Weights of a small GPT-style language model, trained from scratch on English Wikipedia.
Size: 16 layers, width 384, 6 heads of 64, MLP 1536 tanh GELU, 35.7M parameters.
Architecture: LayerNorm before each block, learned positions, biases, tied embeddings.
MLP neurons of a small language model. Each row is named by its layer, matrix (up: input weights; down: output weights) and neuron, and shows model dimensions 192-319. Each number is 500 + 25 x the weight over its row's rms, rounded and kept within 0 to 999. Numbers have three digits each.
Before each neuron's rows, "fires after" lists the tokens most often just before its 100 highest values on Wikipedia text that the model never trained on.

fires after: "| ", " ", "."
L7.up800:510508461501532526448485522479486472504584448547512450504516475530526486512466490503464471416495453504466461481541489523489487492499519495504484525499518519515576486482491468482515522437498499506492469513516463520492527499514493501481469489517530501497469525483525489502509486519460495463513493531495495514481516489520512490510531499512460496481544531506489480464472453500446480512504
L7.down800:494496536490516469511524498497545476464524520483514511535510463467488491548471474515466522536547487459546478486476533490494508510514548494498528515460522490509498496502524533478435516500521500485513448526524525534501539512532518468513457482526497493539472512490481504479479559496487540473509516505535478525504514500520501505512549533486470490495501524473481447463503500488477566480477

fires after: "the ", ", ", ". ", "was ", "is ", "The "
L12.up243:535548488472485537524493529515485482525520495509516495432489517502525484568454475512501506496442485500500517511526520487530535517479458465537483507465513501506489501514492496476508527513471534456534567488508535483477530514530484487421493474495493486531530523460501493454428492475481470507512490523495486519538482491532536464490506522527486519476533527484478488489515528518449533501444
L12.down243:519477488494475535538516520471467526485478495454496501480426515477471517475525456437490504473557512516523492524511501472487510489544503538483504493473491468427499479545519533533504498516491487491492516481498504497497502516517532520512522506515512519504519462534500495536529493479499478457513472516498511485515494476520501491473468460499504507480479491481513505476504537497548489511501

fires after: "| ", "(", ".", "-", "202"
L4.up698:498512497506495487482527455465482502525493508491511502524543570546491475465485490534483523442495522498504486472491514511511493522514510471517495496521486485473496470537501491491500517501524504545512483473524483537517512487514515491499475473475513455538476515487523473508441468507468492520491508532493553470557518514560521530496448497473474527543520499505543547523534498465500503466517
L4.down698:516483519520524469458517479466472496510494474505520493493498505554488481471501495536500522541532479543490493462524515458505505522489515477483475562523560496523479538468533497477489515467504505509497502471511471498499504491491477444524474555497478463520494507509534497488517484488551531481484506523482518475478523497465496524497462527524527489501487507510507473503516519516495475496487

fires after: ") ", ".", "Adams"
L7.up481:504489472515526503473477442531501551499484467504483489493466482508509486503485475465474473480518487565475498494521496544502417501488483435511508484507537511498517493523457521501521520509515477512476509517500455497525551519483463532512480478520500489485487508568524534499457530493554515513447491517485504473526479483492508534535543481476508507450494487497513452514544479519488482502536
L7.down481:491548493498511519519427491524518515464493538524516484437527526484469521474527497496502487502486491523497526500481486515505492545507482509515485513544444498496506471442492510522473452506545522490540481490457469510536457488473493498524532522531520486470514469526483510540517502509469529477498470503465488449466487523521514547486479507479483477476519512470507500520502564481487507523523

fires after: ". ", "by", "| ", "that ", ", ", "; "
L7.up701:493500483472547483511493526471510504461511527572488495501462496487494492496469489480488480502516534491503521556505485512484493467473466434503512503476519488514533508480539498447491507541502503540530489496482482456472531504509531522505539465545550500488517493532511535521460500497501489482465480498498460473516518496507499458482544498459501485492522510503489501484502503488494482554537
L7.down701:533502450475460511472520507502503463500503503547529519494504470541482514507527492527484534531476515463519500462486552505508497498480505510461476530517475494496448463489470492521508461470537484493480511488471516500529501489486454527509516535487498519494513487494511487472436557498487470516507490476477483488519498500516498520517509456505489481505480532478498454521462498489518499488507

fires after: "(", ".", ": ", "| ", "sq "
L7.up884:545481485481535512462508502491494498505475483540498518473545488522527494514502450511499523480482521505469494463505484568510472505452522533498458471465522510473498507529491450513508512490480463578499530478516494507534459486561496481432504507510486511474515528477524482523519507501473496509520530502485484506449501481509482496482513498495473495512551515475501506557502481478484508450499
L7.down884:505518479437532460489494560470507498503435514493490509564494540481541513512492503521469518463514555557452530512522526495501484533527484511480489474502474543480452477524509534474482521480468476500523483485480475478471494463492467520500492526503481481534493548447508518505510452481500476509457478496486493473534519504536498467442466500527537525468508486492509485532516476533511475470484

fires after: ". ", "\n", "- ", "3 ", "medal "
L4.up289:489500500516502538504486520473426529530509517551494550512489484512484492506499460527481475434527500494470489505515462489525529481471518526488449515482493468517502520469518475525524494496486500444479441505487511486449473496507488528485443527483481517514521505579522542514538503472553483489546483502472500543485469484495487460491487517498518489492563487502485512498525503500478487476474
L4.down289:471571515531495473519482506484512506488500468530491550498489465460511516513484488478435479515432518500461512512536489479523469463482515514487455487506477495537493512455508489468544555535491513501478484463510468480500511477515501541476557434517477509443512560516543513514507535503493448448493507500509525488483517521507502502500531477468534467461513517498508508494500502507531479520525

fires after: "\n", "- ", "• ", "km", "UTC", "| "
L4.up862:512492463490505477495487514485542488492500509520470510483479462505517492531526472500497448486488475487475502517515480513501496487476529521503473468485564480491482505470528500505499522522486512492495450489509534449490513484541505522481472525491472461533486518532504495474483479500531569508531552526498533534446499481507484498498491515523517533522489478494505495475514515510478503480490
L4.down862:534491530513491475481528507503530451527481524486513467529438488494500506492486480499481501489521500481525508502495527480503533517506492528509520480477517522491496531489570474490548536510475486509492475493465483512478438505469507522484508512506508531496447525489497484505423517533520521494516494509464485497475512511516510489486493548502514514512494499501495520449482472485501563499515

fires after: "| "
L9.up336:519497494487498508527488510514503492479513516511518470525478521487488445511474424516463458495500493525508468509511454525524487489541506523504513499514501516536551506528527498478503510519516487491481502512482450536474484510538508541444472483518532466514450518503500462493512499483483462487509518500534507491468488495536491485541523540536529488521547547498513512466459480522478468504524
L9.down336:521523525526525457491481511491501521488500531472539518502475524511487474505475471546490480512528504514531481502481475520501526486532491488515503509483485543501490507495535433526496499491491450552516495490489481517512473503541482482470514502480497532516464336468528493486539535483502508497518543503487483533472460533517519515522549522483543506510496512470508482485509477512503507506484

fires after: "| ", "0 ", "1 ", " ", "; "
L9.up382:524511463521511434521505488512513489444500530518503463542495502474474497480485464511472490505480498482440477516485514507478510519472493512536483509488504503459507486521542503518495528482522505518489508549505497488458500524536554487457519441469528475519479533501480489496522458544550463497509507567497521470489477483501535479475537497486538500533561489522516467472493498502501470518523
L9.down382:563476535516535495517465515470522479498515516527489496498507456500502487489549475476478516490493475507541474525534545483484509498474503544449529509485422536526503507528539533516487473510494484484461470487524487455459430498478509503489496451433508485505501509488486532540482479510508481487509557529500558492497503478456508497506516517474490521516512473517508500489512492497546486484497

fires after: ", ", "and ", "with "
L7.up291:530515503491532490485495498546511487439537503472495540518473506528478505447514540468498479525552509505531477508517478492500554494489511515508466445488541540466511519532455513507498477483519466521480464526503526489466534464495501531546481470496528496507509501502490517520493517480485509491464533556484536485472475512477489489482534532470505521498515482510516494514491496457459461537523
L7.down291:493497501530511445502493494494504502505485498574500501519510482426484529496505519511453500464500513451523504434476541508473478533493488501472520504527454445505466527456561488552463485484531477509451455537520479464518484528538501491465514495496495510490490515554509459515485486506525487491519455499489425476515526510470503507515504504484518449509492538488498500500496537527557479500508

fires after: "in ", "/ ", "of ", "| "
L12.up1436:532525474536534493523472526492481470501549549477519521511497513486529487515495557474477472500513499429520485484479479481512489456485471509485485521517510528459559525488511520521506462490516511492491518497495458477481464517479526511517499496480498488504510510454527469483486555498473468493482512523530513472472499528458496485497529514540520531499527531494508530501460539526516526514478
L12.down1436:500525510482457482491500531493504496516517541522501545491500487520532534508465512473471490490536520504483512477515512462463509512513507483481517505508487500526488527510525486497483500529556525502462494490479508468479506486480497539544485550498524526520491534525443492488495483490484514482451456498462517496515516515503464529483496534499523550510454495431516494466500498519530491532488

fires after: "| ", "1", ": ", "medal "
L4.up928:463463465470524501473541495475521525488519520500472516523460513525484476514486522466489504501481502480487467466508493529506502458471525507491452507417517491488509504534525505483502506447485493508483520479507462474478478480544508514480499487545502486491470516541541484526519492506538472452492501492466523547454527472525491499497482514517493500495547471494442529513521502509436511514477
L4.down928:538513464484479474532507515497506558549475479496482513502513488534533539532519501453514486499467565541430508528580521494519514531520494498522491483520502518529472493477463497528518505531491524528551538508466515444513499505541475449475495494490522513530478541503513463501513538521524458450506496485468516496480471466461492495493480540521477542480497481509501522516452453511510494488479

fires after: "| ", ".", "Gold ", "first "
L7.up1272:514428469503488497498508484510478525477533472522449518536497471501549485524493508497501460435504519483498500515515475541495506515515517494507501467510501458498516498534481504474546440460516474481485496512485443509469544515526502526514461498503550461506519513532501477511508514510507473521474476493476509466518489511495498509497456487498528488523531550515502522551521484512510502494484
L7.down1272:464505511522521521448474517532493521521510443485453501510528538497484553472514459509512497506495490530494499540517537521511526484494474518499496465526524507486522476505464458546498439470499489473475451521493475495470516499493531512546524517452495495472502493478450495498533453541433502470476497493471460440525481480500496501515493478511482463480539512494520531523482492486488471530518

fires after: ".", "|", ".\""
L4.up606:524529499503478512504488483474501525488512464483474463513450502503521425488470546525470487489523500506528454480516487496533513496480510498490492500483516525510531508525518480500491495491478539474483474486500472478492494493494465528502488480507495495523563508497487471534476521537490495528479518539492531484495488542511482500510522490507489460478545495507532525491474434514454525534512
L4.down606:514497500480491452434550486503501477525468494492536473515549487513476461482465520480507488549571513478496493498518524488547521531528506517487478480529499488504518503514496490504515510496485508511517508474503495511491492493548505493491513441481485461550501406485507454508547503524517512499483557496556498483492495513522473566493517541501494510510503510478481498462472479503509522520502

fires after: "on ", "| ", "On "
L12.up1384:516503492502540513498507522536503516498483499477450508524530489455470459467505481483503442497498490487471486542528483497509541520509511495505518459500526505515514521492509494504532562522472502490514509486484528478497517489528529530469500511497483510506501523534520506479474494440495523484489500511471464480518490511491484478476549507495512483479472490512457519510480514487482489512502
L12.down1384:510541498475501481484536550552522486493501519511498500512503503475527509475524461512546521498518538478495545498495460466509511449524521520525526471478533516474509476525524509502511501489488454490468490497497501544504532500485512499527474504480501490517487538444491500516513518468499520494496501460501429510466502498543485521503488522477533479469507507538480545523498510449522492484492

fires after: "| ", "(", "0 ", "/ ", " "
L7.up891:535535505477520518533463498470478539485537514528501458471492489527561491462459466490481483494497484550496501507498551476500527495455523513485481467495572491479494479493491476487494489483504485544513490497505487508479514525490460508521498474516532504514479503528527512528488510541493517503509513539427481488505516499446492468487507517478531513484542527497486523519513489459456469462501
L7.down891:507457498496509486487507519526502488513476491496471493515505506504479490495480503528499481524482470501533496513506500524523506483474523551490473472548483513535527483460492488478481477503500502491523438506488479480514501493561472470498479496508517518473520543495441508447483515469484513484502502534540473449480540489528498487484505535519461495481532462544441510505530492478477517491509

fires after: "at ", "At ", "on ", "the ", "'"
L12.up1518:455462455483520500481477523535503489526506517509500546510517502497480494530524506517490477445479462499506509505495534521505515458490516561502537507499507524512498503488533481499520546482500499516536457555496526531438525514497505492504486486483481503471508504478529532500485518473498513528529550515490453503470532511528510474498562497497516469470471514493507560482523503499487494533523
L12.down1518:467504511504493486492492509532478478463495499448544480474495478492528506515502516535485491458469495517517511529486499533510528491512532567497521515500533498486504491495540501517515537545510477548498471539507489501500557517540521469531490476448508496502491600477491514519458474479447484528521547534506496543500485504481495497464526476530532512482487481505492568501490515468523497504519

fires after: "\n", "- ", "• "
L4.up190:549468455433505479457512551472507519522509515536501490495448478493535454521504484512473484488491498442497478507547440475497518495467505506487491512487498500462515487486528522555504533493461483531501499498458535498473488419516522531451506507510501492538533521505513493519535475475515460488493507508513510530503475470502502483492461472494507499517519473501470542482492527490509520468501
L4.down190:453508524450556499493508479557530470519436499498523480497471511512498500514494508508500529463508513496471444495547517469519546497496499486476470506525461506507488502539490498484486520494511489560518496487522532504517474479534493529485512492506500472512498530430515488506468501521495492514471522486515455499535501534475505528498535445474473515533507518533472512488509566512496498506474

fires after: "C", "P", "H", "F", "B", "Pr"
L9.up205:493510486499471513488476525507491491480479488483480541486505516551516465481490489465463486463505502499513497542515490499508478478480516519520506495510484516520490437531485457461475510498466556553500461516524516460477476516546468530539488493535496537512494525482511502522508519506547522498458479496497535492488472522478507472488507516474523500542499484494511515446475531491464453481522
L9.down205:461489541497477483514532428485535521538514474547514478459508496547466525509453504485533531488507492499462503476472481529520507489525538497474503493496445462496495486479495488462514520513533494530516493491479516493529496540460506474495502530524521525486520514493465455497540518519517463472469513490531487532532461439558498501516514508528508533481504521477448519501503483521476493453498

fires after: ":", ": ", "in ", "| ", "over "
L9.up769:537454468519493489500511535487469492473499492503471494470535489518521500514514498509535497487512487472488486495477491505524510449495499552505483430504521503485538511501558495510527502519492468522475483495490493519477473468506467476532480537499516520528525525488509464514503526485443483485518492502480523511485497510469536504451459535532494456494537511478486538495470498512476464495489
L9.down769:485500499497447477477505460507519500538456499520534503536481493512477486482466512536510480538527539493492478497508455467503517516494467491488527504481513481528493497456511485472510524532500464532475516494464500512515502481484508529507477470490482542483554559494506493487465486531538509446476553539481524517497511544493479497517559496517451502482514474488515487501518507510479482523484

fires after: "the ", "of ", "4", "3", "1"
L9.up941:474528511475523492476510529524504583536492476521482503466529492465489515540519517484502478471508495480490498483530532528473474493494496497531485502509520567515504490514472461522520501510479504496512499510529520534468480506537510519549524509530492491495501495574478523528516513534530515506478502498505476452456471512502509487491453532468528476497475474460525473540488518465492438493507
L9.down941:501553524521479483541526506501516515500528513518526536527472513532505532491506515528486475489510487496489477497532466518470530565499508498511507493501509495507525496486505493461528495509473475523480484515518524462436501448499457506513525454484543491548494507503510526491490547506501498541522493500500479486531510494489511497478498484477500500471556462476459474504499504490526522531474

fires after: ", ", "), "
L7.up1232:512569499490549491484470496502466517482556503506490493532481501513558503484463536497483457498492463489512488562537464507516529509485481491485437470491543507491534476518568504454499488491493522473518507496505500492495527488503483533516498494551534522518544514521506518468456497533528531501478470521468543489519453542483486498492543473522459484467544526483467440502488492483478483529466
L7.down1232:521496500497521541518545513471550528528517486492507501509510476485518491525491532511508509487485458460507472480485509519514493465488463522505541455464519499522532439461463504480498525536479505488488467517458486507522495537524534497499494572509485514497500482497458507489481541477502495505564489509536492522492537533503490478511467523522485499516486480484476491495460520493481522520511

fires after: "\n", ", ", "| ", ". ", "is ", "but "
L7.up285:484494480477504555482483504500475483488533524464501575459484500501563498535507489521465479468476449473506491532512537464510524505428530478495474488459503498487490508554489500491499493491516488522520532551502529484513499415513482512506496509491496504512485507519511473512494468477500438479524518490493528533542465484524511506500517492495523508508497489521485520481517497513496526475487
L7.down285:553504475523461501499545504462487532490548463520479523466460529535500473464474492508485525519518534532502563527491495501522492462500504444510537509483491477502448470483488550492482509518518517488515474473499536491463481503554532538491540513500482480474540533477540504482484514455471459517506506456552523542521516491493489509516435512530530488522518516503480484491471491508487502490471

fires after: "in ", "of ", "In ", ", ", ": "
L9.up614:504474444513491464472498530499526466487472529483500512506546506501490503470503565499500474535536487507487418467444454473529495514473491504531504492468511498497509543478494513500475498479498543554485458509498460480479450491563482488491469485513513501497481525513503486526497484525535512483490557487459499497469539504484507452477516482524498504508524521489489490474493462480458474515555
L9.down614:518507499504503505504548487492486488492488507535520454523476473459501563522481543517505496531502533483571483531487520478517531503530483498476491481502506494538493498510446520471506495533468481490496511509492479484453504504511520528470427499510494489491532448478517465461490472500492488481499571480534500512490476466521480490497492487521515492484518492513534475511543498505502531491499

fires after: "the ", "The ", "s ", "| ", "was ", "its "
L4.up45:481519474531541543487480524523488484509499520528513510435571504518472495523481461532507474497494521456467476549529514463508506519504525494494493511494493525535523500507540506545508511568485494512525514484470502487515536497499462496512511497501516483506476510479480535503499494481477492482516485511511479487508493484532496473501500517493499464518525510516456499531480487506493477479505
L4.down45:514531522557512537484516521515531487509496483499515497563492544506472504472477521502473475517530496492517508526568510488491544502496561491463482514463499509480489482516537504493486495547464497498476537522507493548475516483521481493526477489505488468497515492450535479499510449475489475517551468486541466470530516555476493518504494522511475481520530478492501495487544510484486481455479

fires after: ", ", "″", "| ", "and ", "- "
L7.up1503:520483469519521508532494508516482503468493505513447525528475545511485481461457518507482482472541508529517513526513480515522488499525491528506515467491522478495543498510511524456519505478476481498548486523513477443501536481495476510504478500485514509486525497496513511453470529519486512508540485503498519469514478532484492478486530503498516493485504540498498561497468522490482486492504
L7.down1503:585500538506484557532485491497514479502520550505482463491473492489464517511504483513521501500482545532468514510511543508503498529521476489455478493526532509537498512502507462538458475526528510452469468455490482514538532542485558510486538521458500503521500487465507509502496538501520459533545472489519480504487474551520503491528493445540495498484502510500501500536458467516483516502489

fires after: "| ", "the ", "a ", "; ", "- ", "("
L12.up987:493557483512457474504508517475525550503501515476460505514533531476506483501462511482467479493470512474508530482463470477523455471517506461515494454491510524499528463516491516496523497538480525532420492496519503487508530529551486475534505464521501482482512531521478511475468486547497476506488539553488471495504447509528493485469507517483479488530510487508527485500502480484525522512485
L12.down987:510498520506497503513485470508504488447490499498499484494486469494514496488505461528507503539452516486513471503524483531513505518507522514493541519507524475488516524472497478509525509515492524496500463516487492522505500468500501496480466532500456493477483580477484478477521532483558488500502522516503479487481504541490524517534470532524526492519507576465463460482487500467487526505526

fires after: "\n", "- ", "% ", "(", "of "
L4.up1225:481514477460489521493522482475484511521492486507512492505496505534477501479522516489499537476445474503432491533486489538513517472491528513501448506492523509474523446550518472494493538486554484509495503467476517503471532470487506520478509529491535471506526508517521530445512446482494461506536526507492520520458515485475480527537496532500505453526507471514495525533501519512469478461473
L4.down1225:490514476515569481477464506499489526496500530503470507475481452493464424508513459474472506490495504485477481482510475514489491543458482503502479482508486500510467511500520509531504507418508477486477521486465528509505520527502478487502514449500523525516495565498513511507476491498466476472518486495507522503529498483482504534512491478505516461541505509475543529537466502501496449514525

fires after: "| ", "P", "that ", "L", ", ", "Review "
L9.up510:528485492491505503491510488518481472469578482525528500480488543474499477466506499543456449478542495459510539499500460480512506525520464511485495405519475527511498473491485511503473511487545504486493471541508504525497534496516543503495463505475479497497473528451433508486527490512498541482517548516535546481518503541520465508542489525501504487496526480498523532497478523481522514509545
L9.down510:521509534503544515491494500487444441521497514505486454524492526495515503493483483524498494517480515495528499476532477564486511520536481517498524497529494533523522497522466457522517521530514466495494556495530501522509499503491455521475487513482561456485490512488486501493491517465475482528479479503502511510478517488520489523471457508493465529474475501491543548538497512455490563509496

fires after: "| ", "\"", "\n", ". ", "- ", "medal "
L7.up132:487550467540520512467459575474481518492573506513466521484496540525540449498474493498490449512488492497473520537503474482539483455500510531487497498466530503527526488537535485497465542478561509484504516482499459464482509465511525498497471466493528480524485524500512528515494513521517498435505535501495523489509479480531503502528489535523529527468554468497502536466527457526472475468535
L7.down132:500472501519475509563464536497488438465553521499519507537460485509529520498520517534496473530497490509518475468531490516474489492527486521460520502446467478513501471501484503517508515514531502468501487524530505476507526533486465513528492510500463502448472513488526485491499478457482544508523548480474503534539538487505495514546499500508500516505514505479546457513449498494484511467529

fires after: "and ", ", ", ". ", "to "
L12.up266:489495460505518466506484498518506527492550510544497509469518501517510525520504501513504437501484463475515509515513468514496502458552504493518523521507498533498503510510465508463493513531564511478508474530514508503502522511491496542491491506495499512468510468504505521500463464457485474474517492559461486471538448530476535493566532514539523519504512492524511508477505510513457504505506
L12.down266:514480519512480534500507486490472484477504485523512524533513495470502559490528519495518519484518480503495511504495500497504515513477498491469474487521484492492485478501537487532464474530473490485495490537496519498490479463503483536488535508504487496503523198512508511508529508515557509500506484495514545505477531535505481495494504493483529492522501477487494480510491503513535515505494

fires after: "| ", "-", "\n\n", "– ", "- "
L4.up740:534508476520514511504497502491503454490505491507460546439496489475491521498452473516485465511494507514518518528458485500525531528486482528496504501513556484547501532488438489489517495473487503464501468478511542477499489499496469526484495514474516552487524521498509532466525517487547519503481517521472512486530469493498507455497524527476508528465491525494486541530507510502507444489486
L4.down740:548527505452523498519444518481494484462495486447489491513501555498534538469485503474504552524471520517511513522551478520521491533536524506492476474461522547415506499506467474518471566504485493544500545489524423492503504468469475508512487506513503497502493511479519517494467462522504510477542477486504519476481510513521486501496482527485475524474504469499486508532486505505493470488503

fires after: "| ", "3", "7 "
L9.up1262:505497466520483464513502552473495517534535515553534466521481512476473489511483462461496496484464485475454501487497453487510472498526522429525491475535485504491545518503540486512472485505489505486489480525524478490484530487521484507501475532517510462473503525495489513482517518505491444516537515520535473476451518491537477475467507510497502521544525529468515494464504492499504456542486
L9.down1262:491518523485510451503534497496499499539521577491473541489473508477517501474525514530503506523491512484506513498496538475512535486472512508497505505493491544514500469502510468544485498540489455514523479511492477501518547485501515491471484526479534485524441500494489449520493540453487502495492493524509465496507470506544512509547505516524541517544479489505525507486486521511514509498487

fires after: "has ", "have ", "had ", ", ", "was "
L4.up151:524470500486494540513460540495474485494562525527507524481503540499463489546473456486504460452518507483507530507509490539518542533506512495508469496490521514477482524521485499484543500487481475467504513498485520469457556508498494553484465488523520491500531507550462495487446477444500512484469453485496468530531469484530504434518522500526494507505523533507486519508494490520490462467480
L4.down151:491495512528497566504533522514447495513476505416537467497516457459520522534482467527475515519506521521457455434466547501481489496539516520522519538464526523522506547512540534518483503525506519539527510499499488466493476474495471504500518465528517515472523496450453497491482539480502500490524512477573484470517545510537483509506508514533534520524457459523508492476501503504509444543492

fires after: ", ", "and ", "| ", "a ", "; ", "("
L9.up1266:474497488516528476487526462494517491428504532462509484549522528533518477481506535499470496504488488486496478479475514519493493451510491493529468486472494553447527456505540493493487486485512527552430465538521502486490505524542533497533495465501524508541492526496501481534479489524510517528498507518480524521498504531520491525489497515489507500495540534505505483490454516496531490477522
L9.down1266:479509517518547462484486467472479479487520478506475497493491499551498505506489450495484504463511497515511503474472518524531573483490534521450524487525475520489452528534524501490471520518526511481475503439491512506477433503515492525538473517487498520485535462492488498502517462502489537483483436504509492530487526471481468547511463520537538451511486518497499528498493459494498561475488

fires after: ", ", "; ", "| ", "), "
L7.up965:525520508500546469500493514482514492443520494560476486501472507508529455476446527493504492485555482495516509562501492473518518530504511503486473455444515497482504455533500531481480514480541552531509484519502520428490485475502487576507456524568555502499518504495532501506455488529539505503487484473478533466529465496495538497499504542460513523485510483554498517512498505481477500492509
L7.down965:542461498468495559520510497485552483525477531479483468502508470481481514522516519533498520518485492518496506470488498504511493495534512559466463531512480487534485480514517483508493473488488486491476439500520483515512501520500518476516503494440454510478508506496476496502501522479489486508524523497497479517462525516496514524514457427535460485526474481489491545492519510480523512500520

fires after: "U", "3", "0", "1", "2", "O"
L9.up164:482509470489482495456450501542467480455502502488451573477505487483484519505470506490488446496503487526478495488523517512505528524485482487511474500514529488507477499513517497528519538437490508507472518525521515498523526500486440489531483478498480458499509507516525547496497526506522516470493481523479484465531500512475498491486526494481514516520499469513533476524525491464507475478494
L9.down164:479544525466494491505508442514517501462466490482515499490502500556508527520522499439485488460499470514518517476538503531484479503514475479554486507490501504523469490520559475462515488448530490504493493501540474495497498493448507467530471496472475471502512549486525478519482470526507503501490523488507497513492535542502501516461490509524545452519483531494542489503494468485475516544512

fires after: "\n", "- "
L4.up395:478473480482517521513502558464454498525468512519474520493532514492526481506481510570463439471516462500494508515490470499525523486503505512490491485509491511443489497501500498519515513507529476459483486539461531486481494461498541551459493522477495470517537514535502531507466472495511504497522523492517534571520536481558493457526484558517531509499492490492485526470526510499510519461496
L4.down395:488506510527493468489526483471482492488543523501486500465482503482492470502509511525438514522523487487500497482475528486519523494490523487501507477462483531498425514499518509496516530499516464526494497508500502507505496524503537548502555465530545515500495545474528536498497513504495476490492559492513473508522518554472521491527526475525519515509492509503470482452478483504475484522493

fires after: ", "
L7.up366:533540534485555468507465468486470500516498517499507507506502531503529502537464484493503505494523488519515505552540523509520514473478494502512450468487515525472525481518528487465535530505536469536522489527483510498501504500511499517553520489549523476505507489488501521484468475510482480469481505530457521495515503527486499511519511470506516497488500515480461503519468538474461467531490
L7.down366:513497465511474520476530493469478484496515530530505480496482489450474512492526517527510505460463514484502471525510477472496515542483474523477498463499502502480519471501519508486458520481484468499493492509500511503485511503478508531431477504479501530520507497495466538526493533492508531523560451507483479473458503484502495543515548466500525501492524465506543501515520527516500524448517

fires after: "| ", "; ", "(", ", "
L7.up208:511494505474513461499492453503547494445465510513470456502513510480522469473492516459489532492503512504477518456500508553493474514494520471533501485477536461457539480552523499498499497496501496532437482478517460440511502498514498512471516443519535499516452523503527500488498531486478486481445516494499491502506485536503523531476465514508508514547570482509486474508469459491474446499513
L7.down208:539471530525487453511492490541526520458459507512466489494526494465505504493510520521510512491493466511478502506457506494530481545479517478483510503504476451506504476512526433528498487511531511499446462444521520453474489475500525467498493504523443494488483532500522507486523480537519473543517511475491500462431490531476514482492491464503506516498526470510516487576548520504510426554478

fires after: "\n", "the ", "\n\n", "of ", "|", "otes "
L12.up1181:481491499533528581474486508546541503517556473523525487482518476555511493525462508491466493472514476481518477508495507515487496498515534448510504515503518509486497494491510477528464495555478488533488467517501538443527470528518504524534479478523509520503512505513496517571502509467538512521486509486496433519470527479462531455512504540496534522474534501473509480516501499500459499438478
L12.down1181:512503476471509483514488459488469539573492492479486511517487495523523524450554553503497477506531498538464498491532480482539483497474531505522437483575541494489499480512505446481516516468504472497505507496497506516468468504523473503461520504490486493492495467510431495486486489519472476534508478544532494525531520529465504534474496496527490481492529512485507504518481478518501505514482

fires after: "(", "University ", "2", "5", "1"
L7.up791:523507511505473520488476548512510484469476491484475491508496521458491502512497455473521490532495516511491536487504489550528441484513519440532504459533540468491517532525492480501488476508491488514459510498524474544486586533550522467522449497517458443484527517533501511473519496512556538503442503510487496529480454512507531486517485500507490507520485465498528551547509520466524492505490
L7.down791:494546532544477438482504514492485519538506513464507565516520533535530484546491500483526456482529482481493523490539487429508532520516504498503517469506487525515469489495515473493505470511495471506481544505528494491497513497525492539492506519507441451463473490546485512524544496533536500540523462482500551523505499523501493517486505491500484491488446471481521466492474488514509490456496

fires after: "in ", "as ", "is ", "was ", "be "
L9.up194:486482475504531462501490469534476531495508501512487529483507526471538513528483496501504473476482465530479504521543516521494488554527475402507487506531524522514523457517502497491531482484456447486492522512491513452479549474482496502484490484486497511542489506496487500489470538499516495469502474516461498504542466528499509496460491442524517515524479552485520473472439468503489499480493
L9.down194:509517479459437495488513496510505457451527495508466491485471497468502600496515504495516506523526498498510542511489491526484519491508543471461526508489527510558473536543462537469508506490513507493478451494493506523474504560524518515492484539498510550461518489462494482472509495468526545487470450494524470462503470467497503490493496500512457513500473490509522501516553501516502493508490

fires after: "\n", ": ", "- ", "\n\n"
L4.up1192:508452486471512539482484527504454496507499469494475553473498515494543449514504465480478486453498484460488478507517470509507491477474461525489488509460515489447494474481566516537489517459481511530474471515491558480496472472479498528471467533517517497522540514541524492515502479498492526447493519522485534523491564496529513506513489501504478457483534459521471522491480519482495513513508
L4.down1192:544518498514478482491493529463509472521467499492487526502504517465539495495483514507486498512539546455531504518529497439473525559468512472471530517524496478529487497488487471509470493513506498517500509445498532502512521528506497538471484471476537514465459464508497517547498519530476507500495543504502514522520522507477487505501471509491461503538499482483515498483506467496524482505513